MLP neurons of a small language model. Each row is named by its layer, matrix (up: input weights; down: output weights) and neuron, and shows model dimensions 48-143. Each number is 500 + 50 x the weight over its row's rms, rounded and kept within 0 to 999. Numbers have three digits each.
After each neuron's rows, "fires after" lists the tokens most often just before its 100 highest values on Wikipedia text that the model never trained on.

L6.up230:393474500455411508559532419437591504501530522502474526494479548497494500495545498587452522469356498469406516457528508491552476509560520454574567480545457549484537473465482507531558522584468477510469455520456567529497533481523622349547556505535587543435463570495525483532411522505419380583
L6.down230:524505481498450554484503536498423360421484485492518578531561448539509445468487501350571516447607507556642494539477505506508514445469534538492463521431511502558509559510452534495514473449571537489463442460542464469498515451522475647544510484502396503609563431486459522436484509532559624471
fires after: "\n\n", ".", "-", " \"", "\n", " ("

L9.up534:533538534537473534471512482480554589477547457478422476394498498424580452487560579469488579557369479471526450482530418612516418500397546546467484477517490419493406538520520484464633507513521466483509481528516559375455491519499426406490540502524613533566470536544559511497502551500439446553
L9.down534:524464434453512495450417545502506523496444558504469516590532448533475477491549438450507501508679480480531513470540474548544593533518408550530465495603445457553464523516468529556326555464481586526511460525551458576516496546520586449532402477462451522540459519467479515510442489483518512438
fires after: "\n\n", "-", "\n", "=", "."

L7.up344:449508517518538486528468545427499432428489429505584413563525591421449461527482432561488500556503494540383556548482454487524654435508554490517478552522518498521476572509524437462530495434432486445449523435493511475519457480513470548471413546445414511546591553478503564464471530424475446422
L7.down344:654551497472479585471466484592508524550510494468416568545471479556496530480478567551564437546508543370574439524458535483489420526448458490507617506518511463423479422521504533510496410524498542469568540525453558459509504564538522414525476526577569512412492464462548452500469445560450546481
fires after: " to", " would", " and"

L10.up542:514480568548482460490649514504542534461574500509363493604504543511514539473552596510462523542407548460511450518426400542483519419521591542570591499511520443451442576457493493532542463451505470599475412477517534483471486492428454447518520426557552514530542419587480548447438506547612443443
L10.down542:494549508454497489466536539508566485546487514512473484385564500417557504536539598486532538515417506460550548438486476509491455552475497550461568429492492488479519547422478567527510481527480514478493537607551571507557510447559485584524498465479435537469593498492501530558515469477465451434
fires after: " as", " is", " was", " has", ","

L10.up323:485552525447490624435444561450497586542527462504482549510455443571450468514452509506465515438510410578504573462500544423496455475537539392534546498492530558560439633513501465436528570449466505493465446516545525514431461479511514549435526461483480478514492495550520497534506476501523593523
L10.down323:422411493416461457601438422535451481477412517530481476530527545468549467375510529454518487496540484489513448529479527504509568530538431534569433485543498496445522421618443480502457505515601462415518479432423459434463489471453476436511403449519543518578536516431477551418471488502479564437
fires after: " the", "-", " in", " a"

L10.up309:576576477460570433474489554525448386549426506407463485500475483390586518424498526416494520484486435514542599486471497532573510502542504467512487460511474449526490549563476534479479420502305467524491524556560605435465465496618529496478525538489440503533526569499577619532443523573451528554
L10.down309:394485588546467536484519495509559562403615459553510493439589559533450527515504482627511486574509533449439465534514478488437455461391529555464477489548582490524489389501502471613503535473584568500523488468419442554538410454413487466564447428498509507457455476550496424524564482449586458460
fires after: ",", "."

L7.up2:396509530560475434534491477454552482391545523500520459508495505511554507463548465603523506536568462549552439562516506449572463464527582504560500532531450516559466496537460489579481526364508577427469540490479418423468374483605466509559467477433524538552558528480436501594563495469363515479
L7.down2:556535510445501475496506473538534509603471534486384520506505550494428500553469447447448567444370515486505593467523497499518579493435451528469540443509550464422483490425526491534424454587410470557520443572520576573460559599437560481446431493540463479387486522492521498467502498529551394576
fires after: " =", " to"

L9.up41:532580551525481563437530461452489522545545467613535454465499436420555537409512464545454500565478506488576563500441423544465534500464559522542476593586498480528507495497439460506512451398481461509442496635559469540471447503554424467552561463526497538463564538504524544510437427454491461590
L9.down41:576541472497502524412538623500506511509532452485534503495560572502480492615529511420498471559449626503433517472528399508381547438493507497558506441613461418538435512472443497528540496445491559447496472524481474575506529464538497609464567476453497461450570425526495560510562507462477471452
fires after: "'", "uct"

L9.up106:518559611465446658458500549447422558570523532446400507491463520518447486540441436565510526490575496450503510478572569425486486488508615483486518505572508491562519521479495405454541462427570463380501534481450509542412501511481469481541555439507511518602452500466512472492470557448528585526
L9.down106:537513547544516502552518495523519564403491457567547453500475530467446525479544529557474498524428559529488502509343450559530484563512425605497492457525546480423490476522496402467511539503478456578402438515479452499398469465576418526549445498559494501465545567604564533453502416525529478489
fires after: ",", " and", " a", " as", " to"

L6.up462:446506590455520542471471510425574455510480480553530496578489435488480460532483439528403608519517407494485471536463436558545601489452562515514559566534507515560406510423509484476374536444512590508525478559522494504414580480475575492523463490551599534532498515497517511425468452569518525529
L6.down462:556540406519458526518549484565472534475522516409423490446528549523535548553450573527587408433488592513496582450538592463480391478552389490466405455481451507476601505524479490527605529580506420438499523447474461514561491519486437494491555487426393471479468481468453497567524547461477455474
fires after: "\n\n", " ISBN", " ant", "="

L9.up358:516509520549498518446450576476464455523570524540468574450555565407552442518525584503460515488533493522443440515611435534486471427480548533529493478474538448512390491528542543436526449493487514484483418540511543496409558422445525471492529550542476576464499510562537561509450565513563531423
L9.down358:462503509441469464504505579429441610466515491423513480508533446482489485441531419612520532540614516483587498432465477535478465532453470462380544519592501599500533471450539478551471568511530623511508445478476425458637517582529578497446476536435448467573366437403465473501527466508443491558
fires after: "-", "|", ",", " is", " was"

L7.up18:447503487547513462511466495591476432594505571468526569508469605490534429449475547468523567495576343413448587489549502564550598465528506433577460480571458488476508516521477549515464496482483553441539497486414512490523558505530593487533439502512370510527570481544489522535400496506481438525
L7.down18:502519552471508562433526553342429629489565537556535484480543515447534532516428453547453437530476544485590457615525568505494503489471449512458465514432542484499446519481479395518551503481506463532520493620560437556519471477452503561482624548512486415497411444464395568472489445559444583504
fires after: "{", "+", "–", "−", "-", "i"

L10.up467:490509495498431576494496509452494451502535501544373539525469529539497587488461482490508487388578493519458538457494590404485466478532440396424560567510552596563509509460546494531515477498411491540560501463502501484518447525509589523483471446547481386506497415454534497572371560527528453576
L10.down467:492506440437549519499412464524558489551511551485496440520523482408499448458490473479563473573531427460434406557543397611538505479432454611478458542479450450497420535515498456467494513550522393479560509579505550533348522513507459433438499403489473499517529540422551471528637552399481572490
fires after: " the", " Al", " i", " |", "Al", " al"

L10.up494:539425483454496555509482548534444525505455521423508447499484516468504465550466563528578483532488357447565570555528511583506410478486442446523488525566574547518573472589434513497580512604461372394559581534497552557507574442499486474476603488475391513487421538490548507463501458502494478586
L10.down494:515519537456498486439551440548401423483432469486490472520469492541501397381525487538471489499486533481423487468441486482369560587468551509614453512475489468466438550485578427466437498508491494495502424421544472470454446456480481423579446546473586590533570450563408585502440517478480564504
fires after: "|", " |", ".", " A", " the"

L5.up525:549559503469476541484465574524445490511492509486529498549409528558460435452526617455468513514552427492481544424477539509493457550400508521441508503537543578468410492547464493454520492507459532488585481526525485386502500499585549493386433482476409428523568550398535461542541564530519481535
L5.down525:460583501484492465526583499478520516513552476472479472532516532374432495475551528526550511550488540528454436624505468446412591511507388540508543516454443476442571536492516542446553492478611516479508487550407523552523505500429474519622512494487529539528473490659522578504457381391477459467
fires after: "O", "N", "Ar", " RS", " NE", " L"

L5.up598:458492485383452529409442445483465528459460479527533476516509516489513580539526485441484519493449485521614472573547451557488468559439565502573486447466541475509509482452483500441542427583598500438400470484511511476526545406400485483560453404430443512645517514533459464446540495517484603534
L5.down598:575462504603575465591557560492518435555516538482447490512542451518538409478446465580448500541500562491392516404504513480495523489501480493468485576530484537504504491494483495544448553486409495517560500485523448563508471642612558445429553527544563467431480489515562524512508459510505419509
fires after: "=", ")", "s"

L7.up238:476472444516539531522435547495494485495520542437489488492538439409525550475485464462472502514536508516565491523545414485454536527444505537493471476454492489470486556542483493459550509511542438425416581486441561479549448530516554514445524498520481506579485510491562553596387478501544578671
L7.down238:467550520487497512427516467452470566481438404474470502453486499565439463549555498634443571488484504463460518529427532530523477506514506449481492546477546523601487466451540496560480436445504570526599449579507465541552552460412485453590485461466526489467556519532403462513501537454440474428
fires after: " the", " The"

L7.up263:467472484492502466446489451497447479475427455461492430511476380541507500450436484518463563456551390475508507466516525443541479538412434496557549395459502466565527504458552521513577509506548534493459530497511456461526502497453579513564414468508512511627555555428426452519368448555525603502
L7.down263:499518472535481453564555508441494568483584490512495514441481567558494532589530482464473422494510611595417618494533499497406579443567464471427530557555539564567502454497553428507437541499436479468564563448521419513531549508528418503431602499540536508442478506473570538519577394519479391490
fires after: "="

L9.up99:418563502590369620537471464480465549542484482461434540477504504511508594549498472525516555456572465485529406487532471445480404489505483473481504513537541562566510544494618440517548451528539454504548544413509531417555468442527578541600441519426495472568543454486507492571403528578497549575
L9.down99:482508435538534491596405490523539548472554562491425486499511528428507491522502502480586449528522447479534486541526518548552441398524526467474427468553524522451538435514450446495456599536424444486592519528447513446400455577519443559432494524628556429496508583445573392520644518506539463500
fires after: " the", " an", " a"

L6.up375:389551530520485453495447561476471487586528509545443570575502553464450542404434539464512512470529464541497492529409448594476533501494528508369546559571616553493497521439495492476559508423581527504520543514560432404438491457521468507445505531493519559575538455451497491457508546449490507528
L6.down375:525467450464521528461500525453474476474491485446590520449469497477533514652553536560505463449519537539488591442446578386545392521512497510568538408519392449472588386501507554446436565583409491433508551446406527591507519499422522469523445473498485447501452556466512512499549468599507484479
fires after: "=", " =", " career", ";", "O"

L5.up21:498541542510507564416480564467423518447485443469429570555422586373454505502501470551531501445603377460536541410485520456520466532433530508516510494481542492463550558515573568526528482377431522479521543440588502449548448546589616540513490566583450484446479508406452536580497436470522503540
L5.down21:536462495486532387514518459463625543626519524481576444472494464462518584444404509395466499569539505500437389537611503571485531471482411512499594475572503518456501418512426457534473505590576486515492462563393582519496518416481426487475501427510566531450606525588578472500620500481438504469
fires after: "O", " D", " C", " L", " ph", " M"

L9.up448:422430529471573556496486387516517487570496493531523494468489479513572473536483487601469426474498487438487502473464506603525509399535545476484477478488596492492607507476592572420521423449438517622485475477546540502473445397484556517462571462516551493498546561502428622497390448480495567498
L9.down448:512563434573396456540566549430499558429532495464505483496361562560519568502510546408558549465498512517458454466512491458511472563465468513535432500541486547531514492534512461553505552494592432465569468549518469462535471478480424435564492541467440458494517467481438439531483565432568490513
fires after: ")", "\"", ";", "-"

L7.up162:493527426511502503528516498566435576537425471582509582483552473431541530626548493483495483502509487482500492484504521521459507479447569459466541482481532347492458577485428526396447399534484487507518512520612519470448587458428493511502490492491540526512409524470598499488376571499419467555
L7.down162:480513546507527644431563549422521435562526486373488506544401547635409469494396520567483539493496617529385505454503452468555495487534514558489579481490513567471527430458570486522565536541444530527502496450403455512588483583543564484450487522471491535482557517427495550584530509471477504515
fires after: "\n\n", ",", " was"

L9.up352:454618458480485421481533526484568542519575525473455502539491408457492556458515488615504436493551551490545541545436457496431483416457507555440485539587536404503459557476477450559539527405580437477495486527543518449524453421467498494526502560556569450501559441547577489494510480521588527492
L9.down352:491452535500480517439534443547454421487560507489536549563581576535447502577482504417536491524401602490456439468540539360401500554561515540564486583522448500502540468519430563509487455552426517474456449420483473625560518613521372460479477529481567471481500512559426532553530507500544438520
fires after: "'", " to"

L10.up67:471457540508489471539609499432547420473498430544563513573437508512552548480503478478514498511526481475431449408472456433513506530486526530495578508527584384496530542504577475515521481423486480524559510392517590470501511532399531537538412370541478498482515450471504490419481540422513387488
L10.down67:524526447591493486493470556492497534508470605400548507479418538526475502425531596445510615513473543510570464530550498541596444440566523521495525540474486556474524420516439556529511400494514494446468451448489521431622455530529579435446473454488420609462529535513488473579455461478546585530
fires after: ",", " one", " (", " was", " –"

L9.up85:470444522494504461540524568437537454424494468520514410556488506489432504532519537593399519510404533477456522469554522506487432488531441447530530442511598494458571467508527447463528504493378564516409392505443566506430415526539566496441543471564587455442500489611467513487370498581501474484
L9.down85:562567461437483546443472375526442522505469494450446530399487560548583497536455610427506465520425469488568436445506505492492509581536549536441464490514386450530540543437469584535549424469672437526520603532588435499511490484473475427564526419416441619537525404468465520552489516494549516497
fires after: "\n", ",", " (", ";", " |"

L7.up398:490486498487528541501502564407438422503442513441496532509468536527454406441567537493474561517478437476487545543402502448596480488469588538529473472499499452519539505530496532487570515473483520504454513498511444496390505487569555495490499550606482452524519536492478551478502472531487608493
L7.down398:524491509517502532518484470468603502485568544493429480413544499490478613513490545495460476479466584515495487481589539584500464462492440480459455467564506576551499508503468402615486559511359479462481458542471505506519494512465409530528563423492476492397558592534581526547486422534567435477
fires after: ".", ",", " =", " |"

L4.up197:441461468455437520535515492547482392485490501540509554637430568475488431487473532339472535445418378524437539501469565473516595535557458370603599491560548469516521529490507521483432502437507534489476488532457499474520480501485523434536543465556470469516548500495518496463505498457464535516
L4.down197:520555508533619558485531490448559577496576524485522494417558455495591567498494475619450474520583577506589492433544457559498416435404508592390452489445390440533494461418505448531533552531459433529465491477549444614448518547542544542439514445450447479486516476489459575574476467534501469496
fires after: "=", " =", ".", ")"

L10.up320:462486472426497474447532547506531499457573474488597512517518576472386498546468573548409467561517458553408525467532547580471535508548480475541530564515584448442491441523566394413427480505500557529519423459435512500469456476419488495511444579464533495504487483521478544489451564568470414446
L10.down320:511548534557479550545483469471549569541473553500402518459417525585567541371501521554513593484564551476543435516449471465468407464453507569458467453551453529524526455515483496635550614454551434492496555483520490413598495540528489476465570417533466478417483460475472570473534463465579528508
fires after: ")", "\"", "|", " was", " 1963", "61"

L7.up468:435526547451434497542534506468518518582484503540531445490540444506450483402440463551524520505569522547532537409506553534525496587493527530486414536526564491532555475543504406479396559441518491417448454520494513492553492512609598519519508493463500508504553528529455459443511337489543518452
L7.down468:526450483521620483553515443557540532488535539503489491555464558553559554471581556416492488541430473461505429627526443483457510363529433481479487477491492502522442502449523516546573479554491524571488505488501524457384559510407428539531476491486554498545448510530579597468466612539556495462
fires after: " on", " of", " over", "′", " in", " to"

L7.up325:461481455415484399499476494468569441565505474509530540473552571472465483479444492570463608443532456525420483534526516451523566446477490483554458520585442554485499520442471518591523576334493523442507428518462480540421530406514463514513490543561552453524485482543434516480434532601474576527
L7.down325:503581511582535527440564486596441552471452527429492441529553505512488456613487492524562488493516602530525554609409511470460424481487506511440547558459594429464582488512545520453502446603507483539498468451436457509523477555525542500491446443490469485432533442474540473525547445441547405473
fires after: " in", " to", " of", "=", " In"

L10.up198:495484475537529471450538565496532453498481494473522452575502526432557465451538516488523572494420416443459651537541489520535496568463571474566528466447526523579473441508517524481505437580459411521474519521524552448565547405592584440590571556480497506444503520563495540544513470487436410503
L10.down198:488533548410458465435451460486480515496527453516489500484498579574455564510454477474518507580549636550427410428522446495440611477457424600477505518601543495470401526536597430515391461425559562533511464530516424545447409480398449510457429420450478548488516477550454520493464467499532516495
fires after: ".", "|", " |", " \""

L9.up279:479501422603577577539480545397480547526468530489437534554464502443477446536506535571539554405475483444500437508526520471548440516397531475484574526536566444536397451505456538499477413432437518428547507524495454439587532435543534478495521527510512540509458579526469449472573618534484494509
L9.down279:502403547529475536533505459421488500487570457438494476386564516559479555535434477498457498550605555502558537449598537459454494537506484480463451504473444545506598548617477538522541517609537508495430393527511516583427485474422486445447382462466445435485434422462466516483484510514539489530
fires after: "-", "=", " Democratic"

L9.up157:524549549557470459436441477399579539535455457456359433490478538480490513425567501513450583568523392452535536505473474543516516514452531534437545497549544526514521586456535452474544493522481529439556424461552538390520569466467587488492568569567570446501525468488445499558456467460599487563
L9.down157:564428504424563489488515504435487460596513544559543572543544494488571482542580491548488454530473517526400439459510526584500482451552463499520491584550487465493492461504474444456417516517441535512588571505591485448496527596475471511464474433434465441515605496529511541542624510506452500418
fires after: ".", ",", " re"

L10.up386:506529518387481480469596447465527497559498504433389443465447485459554529419495539560453542522500505519528502450504441489552499488516513543483528504504420405552520460485522447455520454524513439489518470485575523450488546470445545472544532559510543478561603592382487578487486459529454526537
L10.down386:518465404578584538502435600565484518517554473575524523493552504453480454467543451588533555517569483467446512591578506585500539434399409411523507533572569489507441477456508487504512532526439488465544552445467474521485516600458534388457579475561452472490414495477710514523561548488523487515
fires after: ".", ","

L7.up472:487424502497431523442525514557587534599502555477458546485416586558537492527520512566414584570399513460499506470519497477546436441528583444548449521434567509483527494518655511500531507565435508574568489410394550567386532522475578461514487445501514452423466525482483484475498503459585501531
L7.down472:556511509438523519542453542429442432489544429501475511555493430502446488447386477405590507429509496425469496465525508524487557523424490490458584524514503592503505554454370489454488519466538457490488547638560457450545445530510419498523595520548478454620521502550525579471452445464497496485
fires after: ".", "\n\n", ")", ",", " |"

L9.up554:472528467527482652431482506452466488494615482412444496448505509455494535586548488494393533582495502371570480499528399582514477481449580478444569464538493618616517549442519468552551476524446511551603463490542563530460531555532475460497523518542494453547474444499483542445449466508485477541
L9.down554:502524560523505360501497529467589493556499559563520474511516509469574537429563482519485515573493478472463563494383432412555557469597544498478610472456440423410455538548496579483494493514484565448500483478510536528463500443447546531507426523464567524466576632551469574511588542458488487445
fires after: ",", " is", " a", " the", " |"

L7.up335:512494551444471531479501533548517590502513589488478557485447628493528492501523479512449500488447416517505419549521487566485481478484578513603547497556561482426441455465512454454573502559513454546564491504538600468481516573478545465457432409501434487489520431497544441409501547495472526540
L7.down335:483440489504525480533523490486398453463527487473461592452547400550538495525497538468563499437537491504515492512555541410512503476497541502439513506464451438599483492474486472480454505402481553469480513568451371483474540449550398425479617586498537465580437496509370600491509508547479524477
fires after: " |", ".", " (", " was", "\n\n"

L7.up567:437632588512466535526576538501439542372543600507460507527457480468455448463569473502446605459468436482507508489473542433538559521477554464560581509479492447566517517457453460538482501428493479466470492586400479565507538503561490464506551529507462452554409481526566521628441520517467577573
L7.down567:531413447425463445416514549505545437476506496532575468489531474488588474391466478488435487516551562535531499478442543608532465465459510451529500492557504485509508464486540529461467566485478451515467371448539427514569473404469529517547503434399529490570656521554434551474496420461497567433
fires after: ".", ",", " to", "s"

L6.up82:526532455483482502442483482500504458485476461444546468567406424545510571463478553508525539478508524445436545463542482522464540600426433480412540491491516455539515536532473518391454491499455604527537425524489505461588512540565543522525506536527557538583513495426590541462361361493412490512
L6.down82:525483480531502433556483479559497510464497519463490504510623578398513501482459457491511457463517474430562482539499577495523488523574489488550388491485531549472550519471536503571456524505497370473429536438579613631489434498514503514436435463495548447405468455537392480482509558489581488563
fires after: " Gr", " Kr", " i", " J", " Z"

L9.up240:541548475572533635476514484497564513449388606422490556500441553515529505547480510491409534516464461501530527462495522594503480493427430425403528496535569544632494483490620476441561520473540476602506501518488539450495591488494532489449612415470537407465516463531433564472524474461503567557
L9.down240:464385528477462514567518541488521436524592488511565519535518556527454562429533442491538534556543520544403500511500428465468529478565454504541420500531483532515469461488474441521409590437448453480534467525524344497565423473502472613544524484499535491546539481503562469506542549466473465448
fires after: " was", " No", " is", " the", ","

L10.up484:377470532458478480445541510408530576580524490427469435496495472451546504428541527591460533518476463542559506491460482537525488611531503546524528428589512529568486516465493545493569445443477520461561526562476576401440468482490481438509506493630522570522533486565538514553351406327612450502
L10.down484:555498490607577489495547507478436437450408579460453535562445510544493511605472484435555471472513550458498463525526483485450553396437514479458489513506611430478446581562504444459459451548599558588520446450553448432544482526525552627525511482473543492528535526479500543569436588598552553449
fires after: " \"", " (", "'", "["

L6.up609:428608460482548591485453497462530597476449496465447487552499527455388502537387546527511573476554457542566471558522413540560488437372487539514524577537581521499453551451503437509443516477574538497511482591533510390539497487506544559494539511482467497536551496496476537448468481520495544516
L6.down609:506397514490496506506516490506458430514563468535546542433511467603546494571560514534458427536517480490522581403463556470472484493638506451555464448402423519490550493542465541473539471575364457507528459383414511621493497493478503552447506551511545466548405501526474505481467531573516493458
fires after: " =", "="

L7.up596:487520514594516559450520482444428461535460445449460460630482585444475517460539544550490554555466570493477450548534528523544531419542485366489535581587602533502411467457485341512418428491523453526558497410467506459504391492449523553480486491520454500505564536462502487412493496496523551477
L7.down596:581460539397504474527521522581514521435503471540507558454483456450412463399435460512474512447502412475473482479419531499436491574442570535513548542476454479523520510453532640464490545476449497507557525589538494500484562559600461429511479568475622484555473405443532524509514472483405464499
fires after: " –", ":", ",", " to", " as"

L10.up35:513493463482515461467507507411563498595510402561470465506519449470431493503464497548430532444478471519530542478477512451434554503487575460465476537523475477499446467541456405524559425530527439528491600572506516423567565444521560538558567425604531481496595479517514501532507584398557480471
L10.down35:557510475461540453523486537467531569526404483467567471533425564543448461518529571473547562561491554517422510502607490517570545492549407486549512485442459522549373526518507486438510470452554580551555552476479503498590484594424545488420451517472605558405520475480457506488489544486383505459
fires after: "-", "|", "\n", "'", " -", " res"

L10.up555:454584605529469530473584546428546433436514528438474479522509481429527499439513513483439611481448477448462435534480415482558529521461619550586541615547443387540404524480518529444486431452503456518491423501504523474502482459546478433507472524552552504594452458504532475465509541572484485530
L10.down555:473463521441465421508513516485595506549520506573469447497525482454497414477528496509529527528396474518524517501513487497558529480509524522499524486527516505523531495416555492550503623501516625555431456594530512548563489502507554547598504553452506539539485466545415476532515460398507506419
fires after: ",", " which", "c", " where", " that"

L7.up134:445521509521476405566508501475600490443469550518506503488524549428375483431478488559473483511541467518448440511573554463530502504460501548470468638509481500536550510463495430503407529319507522431472460571519498465444421432566572530523515560536562508471581492520523532491510500490451563542
L7.down134:541457520505522581469466450564463509523583525455422541593498504472596586573470624495571527493478454438511557529469438483476419436461484492428586373496556485454448507538529542500561468636491525582543539512469497496460574481437427384478559533525472489506449530492470586504509565533573409465
fires after: " to", " not"

L9.up257:504535377523510553505514516570406388472491503550502554552437451545385483521463547552498415452484427484474596474520548543508510467494571463456476563513530491498418493431519446435402471527527538583537356554520421509539488554455476472534610469482517449627480484493511461455474517562488527457
L9.down257:440517560498485567513499418517536473490510463464463492457562511438478570498495497592444507525534542470534512480542472481614496569535512529456374451468471441620583439495517544526565494421503517430356499430437449506544442499534547494522442539419522521398564465433491559592560524467545417515
fires after: " =", "=", " career"

L6.up349:448536480491494548477539518467457478625558505479496567535524555532467513549475645453408573456488357520491589493546521514510512427556537476589527509608512450543531469553483355435495423547518486577484460458548460398550475534475607537582541473482498495439541552531529488440535522488461520469
L6.down349:480509556520463571457438442538523496491556502574587559546504483467592522413503491580546518503538545416550409509453517460502495516490406560503541482505434524511476423546463551462541490480490483443460515496476462499446501515564406474415431452488513528551465459482482665631472429563510542560
fires after: " –", ".", ";", "t", ",", " a"

L9.up545:463564434508444487534523548493450471549433499432456441544424487438584601513553519485511565542440538462466464418557480460559404537551574574403597443516595500490474513449585437427517466549464487571596513441492517475533460491477569499514458451459551461575508501457521447492463510465531522544
L9.down545:474420473545629531486461433479481528554503482493427511510452534525507507504481510465511390521523437474512504573494448624542509402498480505523377504489500577476441494533441464516487594573491483594607532545506497486422564569431479532487516542578524530442536489442541443555498542503462401530
fires after: ",", " the", " a", " The"

L7.up461:439437492492421509463447488480443459391538569445546519615477485524560508479540501566501496478509416404574510503445566473534442507493541391511456516488494517537543453523493602465469543572483520433503491451505573491466475456521537500470515446467419457524560498488499563514543435526461524441
L7.down461:520548455467572448542547525527553562588423473504424504427510493439455512535420479417534451491450522567474517420554502569450569468500454474449476451541523532544427567437501377524515477505473509577569426617546462480528575496486468574503618509534545483482513547563543489483485560498538504555
fires after: ".", ")", " |"

L7.up130:479434595438472486512508497370473424506499452529502506528539526476526474523509496462501596461498443507519571495487534464601481513490633496569493491585457448509478539510500492523526428428453443474438501520491463535521488502414565512526427504483465479624459589493464493497438545469515608499
L7.down130:505655477553513488465628556539509534528531517497519476458473536527431503479565426514446513521525555518493486505528484526476541452498356464430507497518535548508442444516483437608463468481476544390583483488470435466547488496596463513498469435518534456396582563527433505514615386530399397511
fires after: "=", " to", " %", " =", " in"

L10.up335:472469530473555573552500538424521432538472417418468521503439605428566501452451546534495503486437423470442475502498506535560427492504540570572546537642494472542501461476559452420582510438539431525540487531533565470447508547498586433449518516563485502490565513540508457521559612503517548468
L10.down335:520529523533443408540424530637488557430504488447496505535519530525481589449416446451512567555565537518582423578500493542531351464432446492454498495382562500388411519508506560443522511469524495482513441508472445409505474450461468492536491506512460530491477505550515529477491514529600582519
fires after: " (", ",", " |", " a"

L10.up374:483502567533407610547452529420432577563436466550473581522515558497515514512515472508482505436492477553453567538444512503543488572450562483540513529618552534578471559479488410441500529455506519501501436496553425484423493511558466464518521526523472421605460499526572531458405423480487547583
L10.down374:539516488448510449519563588487573521490544581483513428547541531549515573431521564509569507488542562461543504535492512538531373517529444540551560447507475517431454400597497535491561548524481480470417441459398525489515522449451510500482453422479508469452567597561445586417552502553484525461
fires after: " in", " the", ",", " ("

L10.up328:472508540449353504481476460413581504412522539467414443486533561421558505403480455556535548479566543508542497460461487415501411461481579514528642404440484514429522455550426510497556524527434477489467481556526514469466508440535542533492486460525524454544499549463503574486499495548465543432
L10.down328:572503390581586498498531612556432515578533497487537541493461421467512553501457524459547405499490442515584516485562585607449519445413437477534402547544573461475417534456536421450437516494519489478638435554533526488494507562432462593495544492523421451470570548545537447558512513459501477543
fires after: " =", "=", " |", ":"

L10.up357:467480497438475457462495528487558521447403545516478441526496502540532568451539516511534532476495439527567421519542481467538425455470441560575593493531600540501482492523482402442478508491483502477472447595498459474482531469496510478506449404606513481515588510523484526498451424481472554524
L10.down357:563493471502583443519519477639460482504574468465505512513480476484502452554420554518520407490539565445387469507452466509465623509495538483480435504495503472444411560483435614450591516522495486525572547484495472478503419551462464483542574592440497516513476506418641432520557566627497520513
fires after: " =", "=", ")"

L10.up306:495527531428452480479517563403533435469583523476487555460476454421561530513498454401426496451480408447564529478444544474568495449535565467545568544449433504566524552504477628468543407432482442481546535580467533557519474497531495486473519439594510528536547518497561512455510577515480537629
L10.down306:521555493560520546444475480547526555577539537481458496400548461445547498467509593601572424532477476503518515463500474574457490470386562456488412482495464430482415432416535476518414591525448517475537496452559510546521517451480502576582561526425458500540529515555492489625506504433485468450
fires after: ",", ".", "\"", " when", " but", " which"